{"n_layer": 13, "positions": "alibi", "dataset": "wikipedia_en"}
MLP neurons of a small language model. Each row is named by its layer, matrix (up: input weights; down: output weights) and neuron, and shows model dimensions 16-271. Each number is 128 + 32 x the weight over its row's rms, rounded and kept within 0 to 255. Numbers have three digits each.
A block is one neuron, or neurons of one layer that tend to fire together. After each block is what it responds to, as a language model described it from the Wikipedia text at the highest values.

L10.up1401:081089145135108092140170149155130097086118118190071105096127134090099145139141116135158120154109109126129130111156116128118156208166112097106153182124059198114174135083138095108142114133107124122118106046120042110130073241159117201128115137138091108142093131158165146157188101156128114084143160155178129116126167109139097141138143140134130182101133114128162126136158122165169147140054115138140142130148072132155183176138101099137100103103134100125059120133141143093128123111131173101102145103146136120134113143089127095128159093071132132139105156088101129170115166106087146158087127104147113163127141187133131150157146108129125163141132079090115163134109092152102142111111071119163124102129100096100109122080131113126200138161208139138168127137172138124141121128113101
L10.down1401:143111141130108124142121080162104081151106108120081142135107127142127065151134123115126122181146144107146135198088118140116181089144104120153068134169141131126135118136143141149116106153149140097057188110086208154133126047123180107181105082174158109107155164136219095098069097096132107195095103099132129150073182137093128183152178054129127129121177076103130162155131135163127173149114124090129104099085129100092090183103151152169116074111084190156108094189157211063137099175093112092125087155157146113128191144107149167154126170163153162102138165122104143076114073088120114150172162141144114084140074110127176128130180127124138072119063127068153136082121130134115152151141128122103120083082103141110127069212172109118157110102142115111105147136117140108094119119121142
Responds to: Inner pieces of long or rare words and names whose ending is predictable (Escher-ich-ia, Stall-one), plus table cells and phrase-internal function words like of.

L8.up1944:164128089195076102089096064156094176063146118167114110138117163105056141127185090107114127115131131162160111119147111093127124112149113128072098146109138152129092152126127146136167165108122147158195106065133083156130136152171131238141115165146116185100159094082176148135115105110167105140097113121151130135095097131186138118033122153153164080128128140132166081094107182155127098126065127148123097124142160158151131141104106106142137108130135064131122157128169128088188162096150127103084129165173176109138105114117167189066165125140158081118099095112160125153086152135107090117108046096146142182126122125108144189153165104144085136149152166161146143133186129189101108144108067108172178084103141124180138074101160117156146177190137159208133116107083109123149180112136096
L8.down1944:090158121159148165102157158127158125099213106148157133196148098087150114160110075156084189077158156112077100170150096182118107159148075126126129122199093162110149217177101139122167140108133111116163127128116133135115133069136081147140110143164165149109100179144067188116103097113113170086076139124113069157163044128133118139105090118109108111135112088087086092110115126122142177098103136100099121140215147106076129124154091126105100095102122101102148134120106151165184176133114117095131105178127090111140140133088129100162141134175095065160128074142118089162174151071085127124130145177141116118125115179088169123162131112134139119118161157152103137078124178156140131176095072084138159149173149074170088152073134123157098158115082100136122168128140076108187129168114162
L8.up3847:213116081170122143066076103108096153098155121224169105116071133088109175159129108132134150158181082146185115118137098104108173105118115163098144111102138128098061136128112114107165129129080120157188120095143049161130086155116121171125142113151129142136150130113121107088148126114113105163092091133156156119160101153150111166141124168106183071156114116178162108095127159149080141137125125115083146130141124180127139175108130104146150056119104107046113173163118132144114150089114199145085122092148162137132141169163140177104136116113228110120094119126151090080096088100097110134126096071159136129108168108108106200122113105170087146144115131141167089148142094135105105150130102129095120098039139087174139152089120104152091126145120143126132090106100137151155122108105090
L8.down3847:158150073150147135108151168134162083085164065163184149196114136126134162166154083176091141140179124172136066113136092120141147137117133180104109157191128132118175117151090111096115136096136167153183169099117076147076144096150048164123080148169126165142138214104108138123151121149145180104038091169130121103140013146159087174134121123168145136157138087115099118165084172077158186096111111103108108126194132139111170157162136185092109138155126092034146160122084134206159165096082152078117051179146157129106166129137157140105099119232093086133098090104113105177091116089105141125138142194146162109175129124080064085136177135123192149139125158142118137088147128113113122186148148056161164159088099145117120159105069114129114156134129098121095105155108128108109171173066188
L8.up4212:226153064110136136108113132129075114096141144152111109098102095091104176142101033153116171143192111146067137092103115126163199160144113154104123132146190135117089125144175121144146103165122128152056104084154145089183135150125114165134109103193112168125150112117137148072122105097033128128099111209168175126143151143141084185096115187060112101130107137141120134133111190175108132087155137138132157097135092171128104118137148197142126148125094094087124085162046123124098109074161125114110096143094180119108102194162081160068105090109153142084102146058170115112122133114127172146060127134102107105132162166140114193186138122062159191145107135092138147120185137120125114177140127112084137157081142109155153107095106076128117097171151138161135073114098112145118128108042145
L8.down4212:188120110058122113048156173105158128150094122144150145103127075097089196106136110100068132123173089132138115109107119155136115183119138176113112129152139119085172103110136097151148129118111114141148112091113099187152107153143089072118074180161107163148161077101093155148088116117096160137109115183116133105088143123064107186126073141106140133161125152127101120167124157126093105125118132097199138140129155122121179061086170228097076130107180109121094153122130105167194132105126115117136080148152166114095129127156206121091112106158125108089092102093125091171092112108128219114123128169080141124175037166165095104134161138115104192134093150090156137074136144082112128149128170072097166165098107140099113139078106144179097124185158112145078096111092180098129159104083160
L8.up4227:191137085192073135143156193129137155113212077172135101108070177137088143158059137140110158086139148184159106125103157150126115111124115084120123078122142085120120136077097165147157148134148151162136110115147105143074129147069099109100107101147124170137133093148090112078115142097086121189128107130118193145144116117150127134102130128091084116137057106135142133083123131130103118102165176118100157185131126155106108130077166121108175076167155163081127175135099097131081107068188138073079158099128126142143063153165092140099153133054163155146113158111130142104132153105132122167094071083132104126150175172079122134162103074133184136105116155101091181174141096080145136122129057157110152108121181142167076107154130103121146165144094184123093162152096070155195134102129091
L8.down4227:128153132190118000120154148070149105149125118142187157134147110124147137156042126176150107103094129167103000116103163170079164169128111134111132156130144117097131111166129163113160082123122139164151148134190104137111125065154080084086111151148153107110122119113186124121158116116125112125114091194163101124136003099211100173129127124135119102113117109182134102155080148128119156112105078132118119140128136162132143137170175127168123118151143154068171110111146121032160148090112123098139063180242113113124107130142129123077078101182078129146101102137178115118115124144203155087125140162164166123167071109106083092127163138125171118120107123127137162098189111127104255182162106051165140147111129163187093147151092171098109138133122116134076124153096071128157093068080138
Responds to: Past-participle verbs used passively or as reduced relative clauses after a noun or comma, often followed by "by" or "in", e.g. drafted, granted, held.

L3.up966:111202136073146119106157117110106135124194140147084172145181089151088118125085138115138136081168131094144130174126135121144118108124185135153123082114121198151171139129097114066142098133143102149164177164125099099054135125118172126091145107102129115090101120140061132120148165150122091098139135182182089138179123145122099112139099176123094193094104097113141153170080118107146163149147109114163163141132141203102127091114110195137167141131138138134165115157159103067129114072151164135121102119155105149131115189189132155079180121143062132094148112150154102154108167156085091136124111126129168182118152145171135126143136125084137162111066229139190136116087126111131098144095092119123150103141141118109129140147168166149107132085135117132110150097137154085145107077128141
L3.down966:089169143104126115125113117143158152134166117137104114124136124185157096162145108126126138134154160080165149114181101151124122145119101137146087112148086114098133119134104139197083181134123166163157122124193149137171188131203152135124076158127114140182152114126154136071125169122072099116071135160177126123161090102149101141145149103153168154150159123058151112185137142156121079123137148078094129145170113136150118145128120105144161112104123121113108131130115087140070145158094117118131138125116085078129177105060116174138077109172134227066124181048123100071107166131149105126134101115116057117140098121153144138008133116066157147107104106071083111084147152113165078152149142152131151149119158093101201054136164131152135142125139135116118039104144069178045091118163095
L3.up3490:126196081132103130118040118112148144146145075064157124082032141102099224093070109027139076107161057121117125162165117079099084108123138078135067094136118115141102130126146111105091137095103120097173164135165092126139124130080141059105136052128118122153060130205098147133133096101133162077148105090146152128155077161118150088164129119119125126103157107160143201124111164101178170052132112133106132110168171147150127216128141115138089122107161088086160131120154110098188097073165141117122149174142078121131186131186118110132096199086129107181133110107114152155138103142115181144155089169095171143107195124151110134129146123047175146126121099131115136151134074151148128126148190119126104145169099135138105103144140095177119126133132119094108181070083168092161101163110168
L3.down3490:120102148108121142106123126132146130167108090138193128136089159144122135174127127151073089106174137136127103183164135163082132174083129097166150147141157103158120190096127062107147174139194162189140179102134081116153116168088085127175139089108119139134153124106164043109130192126137101133146116157092106116127055108097146230108111103108132156143155158088128105130166164166138164178170096078157113168095164115122220181114142108155145108161103080100129117178153152120190124151092106128116151125116131129150169132130112143090126147024106132098144147161133153142070109133142154129129141152162147171125096139151096141095075131169090119137153114101100173136126102101156093086109106089181168126093098100089139113127082126203119120109070043152102130096126118123058135140123091
L3.up3765:069106142111132146100135119142105255102103107115095125126131072135118151141161096126157064175112129131120134099135120146144132126136136091176164118135212107150151131157171172107101151064116172118116129082102103171122119138094124141141158139128131123105211111153078171152200159165115120152149145073067107118145143158158161158093165104170154093109091121052155085178085137166141092110145134072140120123038159065132117159060109109147052144134158151120119192145164159151145155134105110083146117163114094105120036133108210056148132145182132116169124114117144127175181125098137119132128088152160118104145185153110095079139110184106121135082117128113141121160121056155123140126149164136110108100132153083156155085084186135211129113140137134237142142066138160144181135094185117
L3.down3765:102177143151123096103150140138158064092165084170176145117135101119116085150129124194143130134131080135065143177124106151120118172109129109118176078104117089119195130112154171168132129154116179145085168163181168103146117102149112134127122083140149107077086137079109206077118109108128138097074118125134118153138165180147163182160117207156130127101145098116113115135172045135121076154129194093179115114139146141124099156101128135095091079157130063150149105121097103165125172107151053140094123150158091102123146117087170117149146137118128139140146131161127119185146117139121134076146148124114130175117155131104128116163134071078142184129096137161156097114145214101144141095175111134145092089130087125091097096132106164132108062132056047142163076148059123129093187095142135
L3.up4101:133135092129172153085190121166172052066120139111081106084090132093155127170113106109102145138108135170153128162158207117160127191108200091132106105108107075102153146127120061148120127147173104143180158158081110113060157141109154153142141105122143138141137120105170084122159173176129098141113113093069117145153034115090162123133189089157157074125121132089126128136104131150150079074160130137100134123089204094143086112146103134191069144120134106140216098196148106175119071142118159147159137146128148154091077109121117098123131116097107086113119113071177134173090114177155128132140155142137085114174080136099174141118102156117093182036041127106197055123108097106146122160121123126082116134104137118180122129087188155079135114113145132152084158116175143090170110111149150
L3.down4101:152128065129149097144108108103156110115162137058103117105114113139192101135132121113187169114155069115123135157130117177134078159086163154099126101126094110170152095138155155158099052100142137107100114093169163074172108203121152146039105091102172069129062128175107151133125123100099140146091158123111118128078115113114099115168161105105100163152134127092113150088091149134114118145090170089121154107159142125158083159117107114111121178114176141133156152132110112136127148156150156156074087168136122088124197099094105141132087101161167177191109150088143164161187120131172129146105162160099095110147097099109141183077124073085157103088090142098108112133153157150116172087114123195115131088180169155142154069141067144154073070185118115128095079185109123133114131125139141
Responds to: Inner word-piece tokens in the middle of split words, often rare proper names in tables and lists, such as Arch-amb-ault, Ser-aph, Glott-olog.

L8.up1679:105132121157161107155115132081165168131117127099075157151072229074122115196139114099146141091137142129117126110110085103085154119134197106116158116104082106116165113105109134138118173090160075116184169131186141101124124147139151090133117138140079106148146113104088114192134122116091139133107134165155089172132082106155122138123154130158145118104114144095185139147092142114133110139134127166193130094123098184143179118147080136130150115101175157119117053203089157106160173140127162168083095101156165129124137082193121130158129189165181125099108101086089135129093141115065116134172130088193160110089149111099173131089127140143137092122119127107094132134112067163107133112175108112052090126151131055131165161125121104117170131179120086237093111073083119143155189143141119
L8.down1679:165111103109139089158121111114151166132129130124167140133192139094102111112143186077145094106107116156192125132097161149141123139145162166132150149089151112096134106123103158116179140103163169103144176146145087137111106126095118080187094111107168118122137177170146112117144129135130089109135151088076133098065121127142104180090062107141158096118100158058127110052110089112122106135105074155135123084092087154104136098111150172135103122194138083078139103080163083164127170215113119147120100136136057114161122155123072097085112132125172119134144100048095050155071116122107157093185072153180155167146130073155083140196152168090157128136159138116169174197148099158139095126108118157130134080118201173112096133181162135084024114145137154085099161152124088147123171102082160
L8.up3275:110127089199190024143163112133148167144143092119072129134109145120150126124110106107145139114158157167103100135101069074104161133118200146174130159124085130137162151132143114093082117208132066176163107134176126097133089178141116095098119100128135142126145159117124138106123163060118097169114166128189118108126118150156147157092162158112187146153117134118158127143111160126110197175109128172193127120155137201187120144123164110147159156123163161117179063160057171115123112143144124094083100135135180127155074115100050186143161142194111138121118091086126082089145160101137147137098099147128129155109179119123239162112153122098091168123041165132094168113076127166070129156137141131133083120141098069122104187148161192092082118128119139147108112135139163101163248096123131
L8.down3275:153087112119109066117129146114116157199097187152156127104130114148109205134144206121135090125172182141140084118129156111131122104141134146130149147141109081137192107121112133138157164114106170143114170145095138120142133140117180084097106139108058100084138101165155129087142097153147118139151094144100108142091103138106090189131161137122101106127077157113144108114092137114141090099142152172118129079056140114171108148119113119111143087156123118125146133111101117140090173123108137096129119104156076126160126154163112085063151162132098150134173109140069157132123081144121152126169129167173132217128130170140125162197122075063155106110120109098123202190128100079102109138066150111148169154079162149064127141173126105106050139133175155099111152146090067152074092132081160
L8.up3279:183113151196157065124153166111155187154130056133072053116177122066117113076077108134163144141127081104139137115104152123106164091119207158103090117150123138156121155063119095106160107182209047109137116086182147152101117156170145033102083121153136118159146139101045113111131150125077167124203188149170140126131148192151087113147137153112122126111133142138130095122156122120155151171179139131080127132109184217146144192102113155113171111109147127180145131194121135097095095134084115076088103101140134138179165070124140152169138099117166161150114137070111107162129138061101086106122131144204149132131108174071179147086142135130096072131118180123138045127115185108105118097140151161136129089130168107124102148125087180144118120124083188144140093104139148147162179104097123
L8.down3279:105153156128177105093147094118136128063138130127122105153137145133160174184168081108118096111081146142112096105175106143137160018124107143104155138161145182144097159083137143106146168125118149164141147125107174140135097146134095142110151121115113167116136130086078107169171088135161087169162091162095109072153132143094138097140140147118161110105103116110151105149116200113166146115186141123135062135145186114148123152161095144075119137078089114087119157065087116152110088113142129087103067161159131070091093178135151075106111136157120079111133106088104110150172081095098122102143147100093150182091108148121184097188191080064132134222142108183138154108129154156128098105138088171111130151175128140135131088141121093127193132166078127148110116173113109105086151143162160
L8.up3658:095115141143154136159119134118215192105195131124088132097065207121159045122172128136146160111136129138170124119102105070131178131138138085149102081085122113070191092118127152125098145150117090136137164114131151071110072146097135115107138207147119109209160136101113112138163161067099145111149147135136139128151103137180120130160105155149164145136147114133148137112097072084165117108074112139147085113125114149147111127145093135136133119133105140160118077158109119084130097191132159133081088116123175131144100108154116177151103139150179108170132109087092150091156113115079128139170097103137154137138173135114135138092113198046178136216147100138136166111121105140086123103103129133065095114108131086091103177119134147058114118154084153192076186089126159137173148165128118
L8.down3658:132146102135150088149138093131082145156104131123147126170138121085100132176192196134185108092112105137153164141116153194168143117138110159161142120119112109113153137117134144190172120104118141165072133126078114083144148125099154095130143123125151101148144127139172080059141137037212125116146139146096108149090091156076141151137108173118164131149089159101162168114181113107083105091093093142113111150092110131100117130111124137118123134207126120088114093109151108144112165119105117118118157068159015130169070166126031113091170127167137135149125069123144088216059138120075132094159106141212168190157155103153103137171143117082166150156155117083179116176147086121135067121123151108129124123090143105097130182210191146100078119113132157094115110133124121107086142084095114
Responds to: Fires on the second word-piece of a word, right after a capitalized opening fragment, mostly in names and rare words: D-ah-lem, C-ez-ar, T-urg-on.

L3.up1615:137146075147122138131139110087181117190103008161155108114117126158090159153105128126136154145133076155147117096165175147175128120120113113130145093136153118176129124120196152214185058099137116142129134148076108102149150123074108098100138131068138115107157084160128125124101105184101201092157113148081136157125190125136114123149090179166076130144108161149101146086097120192147137123137119143082124186106075130074113138101137136118170089079100089095180125185078135146144091109052143098099131115167152161111112090131073062139132132120179131147132158157092120118103160130138165123132113171117093112098155133128127189187135138086094115123086186174073097145102127142130122128146156124175109143068195163126157137164153099143100027093111160102141132147134167148159158035097121
L3.down1615:161116103152124169131132158192122144109048103109112111094212114153191153131130096147111126129204152090104090143109122103126163113131120133137114201153122132124176075132134147147156041147175073094130100154145057106128093113116132112130134148091117163183101162071147123200156148183147096106124123091168148136139070182160133078177098085121141131133185123188200153090101144109099098126132068071151137117178103129159083048149095140132165121133124071085235133136143128104139071161168135128141106103149103150142131131150110137153104137106151153063159098160146174099136170152107155116112107121136114071103145109081074086099099136135083107073105056128175132100120131138131120154109167144123052198149087142145144162196150173100160168113109178117161148122186105141119125158055144
L3.up2002:179184188175108125110124168083071188175127141069144161149156139082112177145152138147107146092154127160114100115082148069089150074089119190154117118116089077149161161072123119102103151141151088157168089105118092119179143126153143142148101130156117125116093188114154073104097141124140153134166150127059157168103122134105153083110157145125065124135140078117144151118137148128119105146092101090133122086077103118101086223160104145121150132169112074112050137107114132132126116127104115109110097131145125116113136114105102089134093058153180052102134140162146167150153120097183133139113112061123153134083121133157166170111079094114129115158146122157114142127087165137125157080113163145161063092135112083133130119113166097166116062114181109086136159089153160117157113087135126
L3.down2002:204123134107126093145119139139129119117147112122168123136146184129105114175155155160150113130139125116085157120104123195137111128125091166129168102214141127105149105120085111156123132128135147174147088145155136062138146144087104105163151132109119163110134090148085156125164173204161111200095150122114094112067131089111103139116155156129090145145144167113170131136118137081152035116125113097143093099123150130164121106115125117154083150092057164119135140103130114117162102135110157099097103102130138183110086132185154113151119110106150155120133136196112101143150120161057165133133115098142163114149130149102134141186148190144167120118092158133116164113133053155102099158115148060121160155150158150103124195144114095140166180145092144146150183116164144055114173121114085
L3.up3016:134151155127096118139119165104175129170119163132070160064079130127050134117108151085135065180184161125111127159104159119140121125101128124129090157146147089168084142066122090075095131094147143156050071121110071108115158105148092154127140102149135123110149093177126144073126248113051092154160111047126084124190143173062095103148077184135140128193088111055149163110156143140136146161175091138156124109081094133074149107127156137165118137102166137175204118138116118174096119182142126162066154133161069161086107121100116160102184103146138183112128129162131125157144153040127125111151153164137134139149136152149101099096165070113088119184052170097085078143097133147099060113123123128098106134070145121147107111076095165139111138130105145131075167153113134103201115126100121
L3.down3016:115182143127144110085192098161103124167105112081130087132165105111153112142128080159126103182106099104135133099168187107102121101174192111134142107093095150116111120136112146110118125166098102160109166114114218145109094140137126077111121152123197128116107110159119189086090103175165215151094128142066195153107139133095152144192110124126152146169128149165117133133089123126170110103106166115168137119125109116109143068139148141095122093173136079134123178190174080103146158135102133152073255122120112163112113153089126133104097125116105127133139114173117172117189206163071058140143147061158156161151188136135084173089142130085133127153079126115142100121119058122121170184083161129166115086151163169109120105152126119146114075098130175137075145082149146135179155092191150
L3.up3922:091121162133164129131028159099171147175127110105130135131105127115118190123146175154124142146128135106070130109135195132130146177157057126137054111115146134145105107084154091127135128126121121154077105115071181068108130131111089147130150156148107122179078136140123119094122163155121179130089060121165123188169113178136125122132137131137090149141098085112109124144076188148171138086175162078135112131113083122116155160093140086037092102159118101178132095161088133116127118153073099128103135102115136072078126132150106127197069120104148101178113146158089172120193108153159141078120104152130115091141125158105170104151107070093122143110162074149073141137168138120069165119154174120141115113062116079168153143173108124104112130133227131139173136070088147135152185178163086
L3.down3922:120118153205112125111165147165127105108123124115159172087142090143068124096097149149138120081117158086107143078111163143151122054099109124111128100140138068139154144145119141160097129118112164148181064201101113136129122081086109134129110166126145131136124136196139109135094167130126174133157139149123081137125183115123117132137177167108142149154183116137118099149157108109127062095142170223124182091098117152136033063108127098108117183092102134107149127178124158111134143153093110138092093111121165133134089154149156089129137151115099136090176116089105125163093158153101147082145117123139119083162220124219162102180155161165168076166109159142171146122144089068083081105133094128149064148130103147146129145179145143129133133184130116106133177124109135062173183098140113
Responds to: Fires mostly on the word set in any sense (gene set, set off, stage set, tenth set); more weakly on status or location words such as now, currently, based, headquartered, built.